Part of a small language model's weights: 14 layers.
MLP neurons of a small language model. Each row is named by its layer, matrix (up: input weights) and neuron, and shows model dimensions 192-383. Each number is 128 + 24 x the weight over its row's rms, rounded and kept within 0 to 255. Numbers have three digits each.
A block is one neuron, or neurons of one layer that tend to fire together. After each block is what it responds to, as a language model described it from the Wikipedia text at the highest values.

L9.up1188:129106154108119145126160172107152127165114048128159090093118143080088167123172125092095164125086146109080077191110161138146086125118162129100121139178150108082130142134110135151142118112099098144120127119146169162131152141133114124097148154115105113162135140135098102120109141110122103127130139130163103096165084163127093125160157148122122172103084128109123149114118130171132144141117143114112169114154163145083105124119109134084121110109094118129133122126118141153140129089128130148178115110115130139124137144088113124057150082126113136162145143145170146142136102135150163151
Responds to: War and statistic tokens. Mainly "war"/"War" in set names and compounds (War Office, Civil War, warfare, even warm), plus final digits and "sq" units in population, area and table figures.

L2.up76:139100121150101179097117159117156128116098143160126153139099134164122103163145147124111088137105119135123148089115138124140120138147132110127150137098112119155102109095111126132131101137151132118094180130142128133164132108116136125122147093105132138119160146104156110160086108149106165163108156111117089137104108140097107112162099156155131159153130151150099114167146136090166122155158150117133142135135145121147137138121155146114121184097124104142111097152104145159128147124149190059127135116180140118174144130181149132120090137126109141137103166130125136082114092130109127109
L2.up181:147096118162113101086146147148113140152122106094096115120109125121130132153166158118146079074152162126130147095104117140144180128180127128122140120112177144094109107095114181176131144146145136129151128111136139138133102173126059109130119160162092099112138099136150108122129093175070106137126096122191150104121118086135155139172189136118157107153171109110103099089132088155134143118154133120144153131101081135153123144146117164091165161113150108123119157111102101120118096111140093105152108107149106127153119093100115113166109104106140142127136135147158137139124154120109111134
L2.up255:131128154122124109117123094056136120154110117133094132179110101140108164091149118146110104130133126127130149121155106100151089101131094158148108151134071176159137147113096113151137067121086149141116151133129102108148116119162169119137141124100090168070136126101113154113146119142153124127143121121122097126120116101120108124134132141154143116110140112155103134129135111152127111113130130158122161123079118141145129144131113147136122119150130135100119109140113117174145118128134147088106128155088141173143161133137129129108135143157142170113134123133106127144119129118149132109
L2.up293:127137106120158136116106123100149122095105178116114121114117166115144095132130155108178122109160145122113112136139159125129190130165135156150128159114144143120098123122132095173143098158074116136063131111110131117117088133143113093165096140139122119091162162100131125125124107138136129191112129091156127137127128131114121139140112148122148133134139185129125173131108125160105104110138129160125102141119091130085128072148105076138175179147141146125092124100117155153120144116112133132128138125082127131114097150148147126133158148150104143153150114142130169135106124092091122102
L2.up816:164135118168151132115119155102131130145141152136105126130150103125136128152172138081096109147128144134117157096114170141123136109130118129140136080117119132133093070171096119099139074134127075093140131145109182118120131120133155140158156112103156146136124154140171193125148096111147108129136139125139133147108135092152218114134137122087086137132141149129141115136138156145107136144149104148154142160132111128121141133144128110091085109141123147100144144108122132127127106139104091134146175183089108165113116124173172140120120139122106112139136084156145082155166177186118104160
L2.up1099:102126131137137109138108119146120156144113107139101176097125091141165108163104126152096090167152115154126183154156117149129106191120116130125094119118173105118133127132129174139144102146110137140152139107137126151094157081164151104081151088122154109094123143140138150107131124123137155149139149140121148139087171097127133125119116103136132143093167155142138155147114110127121137143139108150118091105122088106130128132122128089129119093144132114134114098135138110085120144120133146165109082121115133112150136128141146098095141123095169167110117109165132126127138154137176133135
L2.up1660:129157161162121147123082069151130129156093146131109089101148095161105059170102136111108112171151142155172135164180114146146119126138126138125159145098132112127113126123119114122135101159101155138128105163127155134082140133151145164136130141115171132089122090151150110102180079124150118115124173134112123128116137155107113125163129119105125143103148142092107154109150107146138121116071132134158114150132086101094137087157144124140137092149089107104131119137129088101120128107134173158135134119120123169160117127144138106107110104140116105138104115120145114111155139124145127136
L2.up1961:131163147152166120099158138105108152140078133133106069105131073120134105104154121144136083109141133146147147096107145164094065151111105109112134157132154102117097191085140115163160151197148105112134106171129143145153123156134110086159128157148148110082088116131146126082146133146160110166114170138123165112135118165080101100105134104116114140143120118098111103124100160108124124163168120091160093133117144133172130135107123131094162177132177102121131065109123183173093137159093111129130121130137151115103155121131101094146149092113114147100156192114138089150146122096132120131
Responds to: Mid-word subword pieces. Middle or second word pieces that continue a word split from a short first piece, such as so-und-track, out-ski-rts, ob-tain-ing, or-ange; more weakly, whole words after "The".

L2.up328:136131148126126142130129116147145133154131126148117109132129133138144188124104108103152074145151165105102140104149144144130122111136156156158100117156066125127129090124119124167114159115131097099146133116143077151130100151182102111107191172117171162163123120171154118135141136170091107139156138153104120143119123175071133124215135129127149100096086114149144131155179127132167149118124115152131133159121124091146122172149101088117087119142121139153132167136080156110125076109149149090153098112101118128168111124125132177127137085103129129100102171130156131146114157124122109134
L2.up493:115126100113132124143164144139149096149151113078149121145124095150149116144129099135120140132152119088133128107140126086126097151149094112067120123150116082100090154100135144112141143119145062080174148145096131146126136189178115119084156136138126179129100106136105115177116128124109105144148150138120139122122112127153081139124107094109135106115163112142120132129100116114087098125145115131110124114073112124100122145140095132128161115094105117115131154119133154112117112130085167113125145114124109109161132121175156117141099111162163112121118131123138132145137140115163110127
L2.up617:124150138096106108086136181128132113112130112137114108143155099146111117073159155124122160134174150129137107157143160109132139133153152103135157186107105111131099140140135097106077119163135083118135110150117127102116119154129091109133084126101114138160149141121141136126099140117183152135116195130151148132107162151115132126116183117089053133091181119147113123110088104152119127103141103149094095099095134125112146080147182139146163105131140172156109088102155154150122116128140147171157135165136107101134152160152156145157121102143142131151112123176150173114133132111137165135
L2.up739:146136161094156148100159098128132091166134132144132109159090108075132162136125117133141085126128120122114102104119175116107151106110127146151128145117182131141130183140127115171185120131152131096109179146089134123110114125138106127105146118110124109077097129105169109136106172112121121121121145124104118140116103151140100146152108136096134153115150153147080092148100106135131159095145165139080128125118130106114119130146094119147161101122072089132150165096148121103144124092126111111142194106094124195182157116107129100082142145125134130164126113149130161145108140194125108113
L2.up914:158122137112160070135107140087122142138103146118115151178130105167109165161142139157135135127142157142125097109125101105146136100142182084168115129105093083153129160146131182145146177157113138136123130135117156127134121138121137149072100095116098140142123126099114099132135137153113122163158177175089116133118101085117130117138135151147116129129163144158101106110107126104142095153166141162137122120121109170130148124097118096140163114117123104104130126123122160121124158130095115133126137149137088136166119125089134129170118101161122124147147099176131123103148126159136159098
L2.up1072:114121182114121160132151089121134107142113142130119189144163157097177131162130156135177113140119142174127130111119173094144151142145130118113121144106136108143145092120128107097133119115170158125118124071116162128146096148102135118175158109134148137149137112140154106151099115153134130139139086113091110166115159142124089093102122174140122116097126090150142131132128111078144101137099132117100136134099163077165116130126144109094111140124095129140151112174195116102135150154125125090096132129144131122179134116136127129109128138114129075153149144153107108127130122173141132148
L2.up1251:120168153105123148146113104126154125136076125138107159145100116136133161158154150156079137116118087141147124156144150084152139139149135124113087120096116071106129170114104084146100136155094143139098130127117123113144086109121092114114127131092113091081100168091100132114109142154157163159156114135149115147138149165128101127166130140125116103126134132157131134111130092095095116117112167140084132084111134165105158142117125127139106104122112131161141157095161109136124125133157123101130129135091121112192095135135102133149148084086124142151085183117121148149151133129179152134
L2.up2026:107111135118109166139090128120126090103105150158113125168132157127155143176158108135110147126122115099108099117149126115152130150119185120117125158081131086141132126117129116122127087152129156136080142143126144117130123142108134073124158090150063125139131124135112142109150141150171079128147104157158121137112123113119120145161139087131159104147163174127140136107096124113153141117145126146097078096159112141108113130070118108112120094084125162145176123088109126098117133105146119115112144094143104073122159118140131161144092146084141101128110150089125097141131116123116089171
Responds to: Head noun after "the". Head nouns right after "the" that usually lead into an "of" phrase or a proper name, such as Order of the Rising Sun, genus Athanas, War of Canudos.

L9.up909:135102119121132142133181083132091148151122117122118156130121110130144161145128093162156106136145165093182120105124138094133128145159144160114131087117114141133163138108115163133146154124139149115158169121084109173102116109161167125137147081102089132140127139125150097128117092124111143120124091208146138164098114119133147147141116129112105110134176106134180108103123092156139111106060135152158139113134118103141129101113096112114159068132122153100119110139141151103143107132105126152124162171094097159126105083137125103087096124125149117124159142145110109123141164110115102141
Responds to: Head noun before "of". Abstract head nouns or quantifiers after "the" that introduce an "of" phrase, such as the life of, the art of, every; also "=" closing wiki section headings.

L6.up41:143175126118095148166087124109162147117094151139110150141130171105162111154159164173128113101133177131108170149149111087120103112125158131176126141058142144113081156154112130140119146076125119125116113126156077125168141102158127154187119126093115094127109096143131117157103114161111097155112145147138131112128134114144154161142079129113145097102109130126082123151137144140100121110123051152128109107146120133136094106138136135106144159118149194110078151136098098133138117140120118136113107150129118132129103147110093127121105120155128104091105157152124129156115102108126129124
L6.up668:134108105099105096170167145130113138111174169133109111134154138180140144105123192133111134166164149102127095102139083138075156131140074125120116155085097175114093133094099108110158098143115063143131142114105108158155136155157159126167121104121099133133159096156134108135133133131123145122141159123093105079144109131117159120173123119132134150095140103175096106138129122135085126125122133084146167116137137123099136084113149127124138137111126118074147129127130106117117099121112163101127112126102156141123113127170131134110116119132076119092126139140100118130143152102132137153
L6.up730:101112166142119144109161113084131125158116119129134128093114135145142149153117145143100137149094196155115108098105100100148087120137126135133127153078161112102124110126153136154108079110121082159124117122094137087119142112135104144162154088162133148127143139155154133177146129152152126174102106129122110139097101102118091112103167125156154127107145113106110063135103121086122130104137180143131117136130148112117104153102130125110116132146140157118141127146129128127144148138150125119106091135142087065122115075146146105120118148110130137195114108118099154103126139109139128104
L6.up900:119116116100117141134093155128115172129140128137131113130139106147132152141099144135118100103110149120104113173107127123145129121153099154132102091142137157106117147141138142082131143155105105133123105112106128182119101140137144190124105089149073087160159111084122124121152156131156129096149149174101177102099101150085102137097147158098156131160131087130131158111111146099133159127148134148110159156158140177143091121111108078139152115120106160104134131093133166155117127090151114136128112111113123122120111134123140118171138096123094159120146093135099121139127109175118126110
L6.up1397:110125104161086169178135144108180122111140106149094116106092146088170151154123146149117113120133130154111159115125115119127162126160150164145101146081141160109124087126085172143134146121098136121135102093113140131134130116139136106142130126161120079132132109099151098150145140156122141165142106085140113102090119120141136140091140174104121111111137105152111120128142144096149118144168176172088148111123136163134127123145130109103157165118104152132120143149126152120131117121118126097157116114075096108179090114110147129133111097156116135091110128152084063126121141117129124122
L6.up1453:135114059133135135121133114135148111142133118135145122129092103095132155095119173150119153109155122129097107128129085100167156121162138131147099105145142140125133126086113161127126123147125122173126144147153131129167153154145119111096083100131133144140130099164154114089200109144138117095181125095119109125147137133108127136076137133103077154133152135150106160142140140131101130144135092114128151110156139146061105145135134091100098100152142155141117155127130111151086118106102154154148121135125150128133123095134102121133135054128143130116108165148108138119153125115081169112
L6.up1814:104147126130167132121172131133126170165120110130153119125097148129089094106144125111125110096130183119125086120131102086144167127149109133120142128121089123135120155112106130143127160131158116117130100058106147108131116112126118115126121127158098144143113097127120111114149102100122113118117091140117101142095121108124159098178181107114110111126156130156101119126145128097100149089148098156140118134147145171089123069119125116110157132109145129151157114127126130100103111128127131156128142127161131115163166131129118115108164135161124143175145107126095121117103187140148123120
L6.up1926:142128057160143148132163122122109100135169108101128126080133116159115122105106130173096145127152085125140126112087177122158100122117150096141130108101128128107101105097158169094118083086107081147123139144110126122142112097112161136125126085110107111159144095110108104131142168151116108152147073133113152113153111113054153102149126165141116138125106102098123102145161126115112110104128133132172156184120173139095074120105128108075139083167113156098112131110083125100141138152135138131142112170143120129119106086112098077136073117099136119163155140161135122131130115146132121141
Responds to: Comma after subordinator. Mostly a comma right after until, that, or when that opens an inserted phrase (until, in the spiritual world); more weakly, clause-start subject nouns like name, work, she.

L2.up46:116131154114120162128153150125136108106154120150104105124102119164127127158126128103162141138105146110147106101130149157127106130115097106166116109128106121086121115124130182090130127109133094142158142089109102122157145149177143154131143130148117145181124090096098149151105118099115085149097112106131118143141125101128095101166081126074135117144186116124091118114145108146160128114153131098134171156105098133177124123152117162109150116109122102128109129128098154129165098134148111118086125114162078137122137158132163109146159127211076166116156135136130158107106108141160141094
L2.up188:164122126127116117098124162159158123144123113105146110130073095105128059177112117143138136114160117093111117124122156132086115136132085135165111124119147159104141111166169127108157129142144066146153134138132115150129150148128112140166142116097106077107156128141135141136134097127137153121148149183149083138107150076125092096110131116120131099093156158077120122087115158121121172139161135117114092163135109109125147123170113117125139129125103178139143178083101136109118100149167118104140108105128154138166148124134118139145142114147140131156158158104133116122104150088142128147
L2.up606:107089140113123110122142138151123135106141118132106133131116121125146111144139139140156167170149159096130133107153146136109132096160116133129132091109129163103148126169134149132116131132127095139108086158156105129103146095112114127152100111170108118154138118110153130119109090138141152137138185139135128105141102108117111125149143117109130105140136117126136079138132123161135113103154097099130129136115143121157103108120131140154156143178144161109108119110130118147074108177123131129160126108099156141137141116181138151147130160175118136117153115146116159137146146132167097153
L2.up732:134143121098097139149124134138123151160123095154120116103164085131169123120124141205112090140140116105111129116145141148195125139128132142126106139150095122105130105137121140099115170114140160123064158099124155152103109158147137132115115134143117156136156171105148117121101108104141139140174126082144132112088127104186106114108126155116148113118130126143113100125147108128133112113121166079143107113161109111167121099121157157117086128175126168116158127163130116076126122138136138131140143130078108110139106160100123110152111114124119124116154141144171141132131161147105123175
L2.up773:138133098125118180098160089137147137132164145144111140111132157108141165092134111165089130165098138113129128131130181176106127133116135160133105111117120129113131124104142122145132180126150121116147170080087140161143133147143117116102162131125148127094128117094066107136159138133111147119168149129147123110084133127144133134091118064074108113138155144139136181161123175110112166104154153099127123128136108097094077138134154120149107144142119093141115151120117120084123142152133155078120145134109109151138101176123110177152128163168091125134123100148167180125132154084105108171
L2.up1081:135169149103124122095142127155134150124121094113142132121083141159173147134102087158138120100125147111123141119160160162170168090119099127121127153105085073126118121114093157127129124143116097094128098145133105120176142118138133110152117107116150131182111129079077097152140126156113152164118128128102108131148118147146122080137136152084099145121168113104098082126147100140146127094113125129169125108105088136159105110124118149169112144136144136110126120118117171098138081131173119125129114147142153085147113113113142146144126131144114126172134123101095172135099149125107124147
L2.up1367:136151131060117133086168142119110133096101097100141122142122127142173111163149120128170055099160157165068130115130114138120136117124147134131110124136139108122132152127123111087152122080147067155116125083084120066145107148135068068120139135080151115156127091087113112157155137126100093140128130147167126137148158111166121101122156136129108112104135106123091162172145112146144154116148137108122114146127104153106170120125149100126116163125130126095120126125118143150121111147180119144163104086109120160080108112131118140155131112138085115127181127134157151115143118099123125103
L2.up2209:146116115136114082141207168158167093175097122125170107099140114130132106118140101147176121141103140066175106090072134143102163121138116112115104096155082125103156119141133144133141120138121138126129059117118167123138102122128127181126128136175120109149132121129117153118113138127122147136153115148126137097110167154137117133099168126165156110120105122134099123125110093130143142106120153128138095132089126127128114174099118146134108114130148134158141086139111093139097081131129162124117122119094066146114107137123181107126082107123110133143125163147130114117129158137137096172
Responds to: Word right after "the". Common nouns or adjectives directly after "the", often followed by "of", as in the source, the player, the village.

L6.up351:090142143129089119172176089097118122115103095174108121127111099145110160118084139115116130082100106180141072123164130129157132136153131137110150150179158088131132118124140168116118122110153145161113159100125144155142137186132155100117143154111155150138103136135080128156152135136110081098137161135122169137132077165136101111089167161136168111082158140157147108113152140133159112137102122115152098084117112118130148141167142108124124098115055110155148133134175092108122142108138132163121132141090128150105107112198148176140127154120109122122098128161096122118144091120109146101
L6.up582:139109156120134134121078111147114126138142143110136121147102152111107079106078138125122128119113151103133094110090119125102165138102128145121180209142113129114123165081128115098145121165118130119159124118125127113116139125135105182118145095098078120065129128162127109128115154137129101117114116075173153128152122135118146157139120125110136128127147134096150116162121149098164150171156171116101102083120128120113171141114135086142193092105109111143148081117109152097160097192131100149133152088151148199074098121115127136168089131114117122159125086141087187112153122147151107129
L6.up716:111081162085169088133112123121114068098103159162134110144100154159064160108119153141129139112144161127126115150138105161110097123151122136129149139099116097120082189095123161104133119143150111130112125136111131115149105149139123096123175147103127137079124156201113121101126115110139131132161126130134146159115132145133119150133096170151142136097143160109128092124110150134132096101122137141098137116118142147117130159131132156124151072100109146153124145127175102107152154085121111146141145145103102122121148112125139123130077167165121118119134110170092136115065131129142120163
L6.up983:130114128164158128097121114129109127120109169144119090123135140162093101099140142128088124162136134112117092165145102115086092106109108144137090142143133166134150163144113182160138144146134082143134109128114100149141129153145132115132126123074128074129105140143110170136080094145099110144104139117112118141103137129126118129108081132149125119066161084138120143126151150140125104162094120126126138124098156130135138097133112099113099081153104080167145117155106107112127105118139153098138112118135105114136145118136186146098095075095150112076123152154118106092101126152127117107
L6.up1064:111127153110144090120097105148090136120095179127149129115081148131133111148124132092137122127106130115085150148123100146106131072132101111123162150147165160160098131168110128139123091146081142108087167138094109080170146154155124117086184145105098101113120089126144100124092135148104144120121121176144104187124154127111136136105116114086116152101158119157090084146122144107115166114135127147147108068141151125115131135153108180134091138165103153132128126128137119098116118163122148094104204117144114111163131134094115162153142102175129128130108156112122145119120128146135148132
L6.up1255:143130125115128170087155108095116120113120133129109120161136132120124162144087153108122170120097149153128140118140120097112094133183120089140164131126158144129136137183113115102123157127153091128125132156144129152173107127141108127140156155096140152114133099141126154107152140142143161151107131143109160118143131111117125138111147164136145160101120154119112120124128128198148078131124090148131132156133105119106157120073142121107176138131125103159186082159207149155164155148151115148125132147123142110132143156117156138132095135078130141129126103138126165111103116157139103119
L6.up1438:154127110103130118131127102124084161149158168119093141133110127109124133111158140132126117075116143094111179159142121151104099177157172120099094100153129124144101123142103127143107131131103122121114112160134152137120116136114142115138143105148138118159111114114154098137122147152154114155084162133138179144119096097111127134117124145142106101105144159160097069125161098120121094140136106175089112088157174140142124170133122178126139086157132126097165171160156084121111131154120098129109144109141128142083119108151135144150148113120118141122108119152102111119142114122148142110
L6.up2208:103156101086166173126113107133160124136097129102134118101116102161101116185134131147120116108093134159144056127167114101109080112167137125118181137126108110119137209134115116114118128132115124099124166097123127159146139124157085142131146082087127105116145126172129121148151146082137120124139126088124140140111097159135138139142111127133118134097166100151126183139134123129152095137098135114165129114179091083131153150149115128128098127114124126116126143130099140105118163114138133121109139146128156146145117109166161129151143130113124131111174096133171169139094125116108144148
Responds to: Degree, honor and office nouns. Final word pieces of academic degree, award, rank and office nouns in biographies, such as Bachelor, Fellowship, Cross, presidency, enlisted.

L2.up616:132127135092096121155151139146090134118131116106105126150153101122154128118136152166120124118113131105114103102138155124108102128114168126155137146173124114117135134122133095104135174127170099139122128121135102126062089129104145089148096110076150081117062106137198150184123118123130144112149098152116125112115110160142138136117138147148100139138113129162125141113159142127125162124157115173142126098131127166110126106106109143166119150102109158121159124113138138161109181113120113142135125128082168127098094144122117157168111152119120160096089185118121138132131128122122120141
L2.up651:145160137079107104151118149113175100114136131147166105166159118117125085138122109142115108166144149149144149143118157147138118137159107095134166148136123121121098166099089108118144098066134092128093150178149132152101141127093113132078129105135146107077141110130140121089097129103157157148148137126123119122111103096116137151099121132167145177118155131085129136140127109145082125103127103156142116156136107096131092113129127114157151127109170133121119161128115108138138191115078166162127093202135123125127077147101099093136150131140098156149112168142106118169114140072139124129
L2.up774:138146130174153164128123162151122108174115138126135076110115170097175134134169140167116128112170114158105111112170127136162120150153128139145151143104121135128146155107143109126127166135158133105119131116105127130156163084132104132137153148123140166127133142128108133118098094102127127134133132140138147126126134106136183136126159116111149087141150099155137119136150131158131116153174099081152147140103129152189127126102155149121118096109126106131143152152101139147114128110154147113065163148127119082146125099111100139132146114111154130102116125141119158172130149128119147164
L2.up905:147140144162102122140113155171134140157145094152145073139108166159148116111116137167095119153142119157120143108159113134134113135141103135166160145137119097093095103142099119142117131115159135119125149110100141087170173113143138147090149124152109144120120160081113096156137145151131171149141132120107156103071145142125130130130141103120124142155155085166119117164106095120161115122124162109135143124152100124143154106104093103112073115084142117128151124120072132138143151100161143072087135156091116142131118142134115129160121130099142189108107140132124138139124117165107129147
L2.up1318:104114149144133155149155151128131122158150130147132121121147143154144109109127155126115161077106123147154121137156145137142100150156145132107106106101108111144115143103103162157119148140150162151119111093155137103121179133146144106109152150128107154113142184100109155124165136115103137111171143135137103176121151135146196146064114107113124092142171125175109112152123128145141149129111178107149144178116112068157082130100112125094115163098051145170151128127105085109116131160128128093109153159090065125123058102104119135154098123116139116088109155148090144090139117118099123141
L2.up1632:130137158152084143130092112150084098141139090144112087163111161101108140108184146153098156126130109156153145137129123147147118155160093081136160139105105060144099091126128145148137171120142117091135164103091107128138104099092125114130136102143111122086115108124161145130142129088178141118145131105102137115124121115106133115129146121095118114124097141169128093093109070108134133115148146096127106138136136123133092130156126167143125111121155143137132118154117120105164149121192088133136125093119138142136121116120122139090135113131164126146069150129134117130121158112133116142
L2.up1871:159166121153093087115082144148087134127141138140171070129101121150115157158141167151109085102152066169090080126136143165148138126121116103147109166083125082107126105145149110127088153120131143083079153085096128125156122098159172124105112133154122118152122162108131125122085111100134156114150101115131105133087122140109126116170122107134133138132099076152146119144155112137126086152109156135128154136152132124122111139123139157117111072123149114085173156152108145140104146152188105128095099126138085105151118112110202125125138133122114144113156132131125139128174162159127102127
L2.up2078:192123118126113151149086143156094131102136096108149123147154121105073107120138108151154147090118109121102127111112081178129097127129152154151148132127129127162108104108098140091127125156144119101157128150092154130103117107138156127154143142111104121104187142093088135100134193141129141098136108172108153114122122126085182133132120150142131128166104173143137105124142134133143143132125167149097101150125136129164112116076101113110127148153108116128130164125154123139129136111141097095111186072177157153130118118151168109114161108180136111102150118101143129121117096092155155135
Responds to: Limited and distribution. Mainly limited after a verb or article (distance is limited, a limited season) and the ribution piece in Distribution section headings, weaker on fragments like ident(ify), inf(iltration), Sch-ed-ule.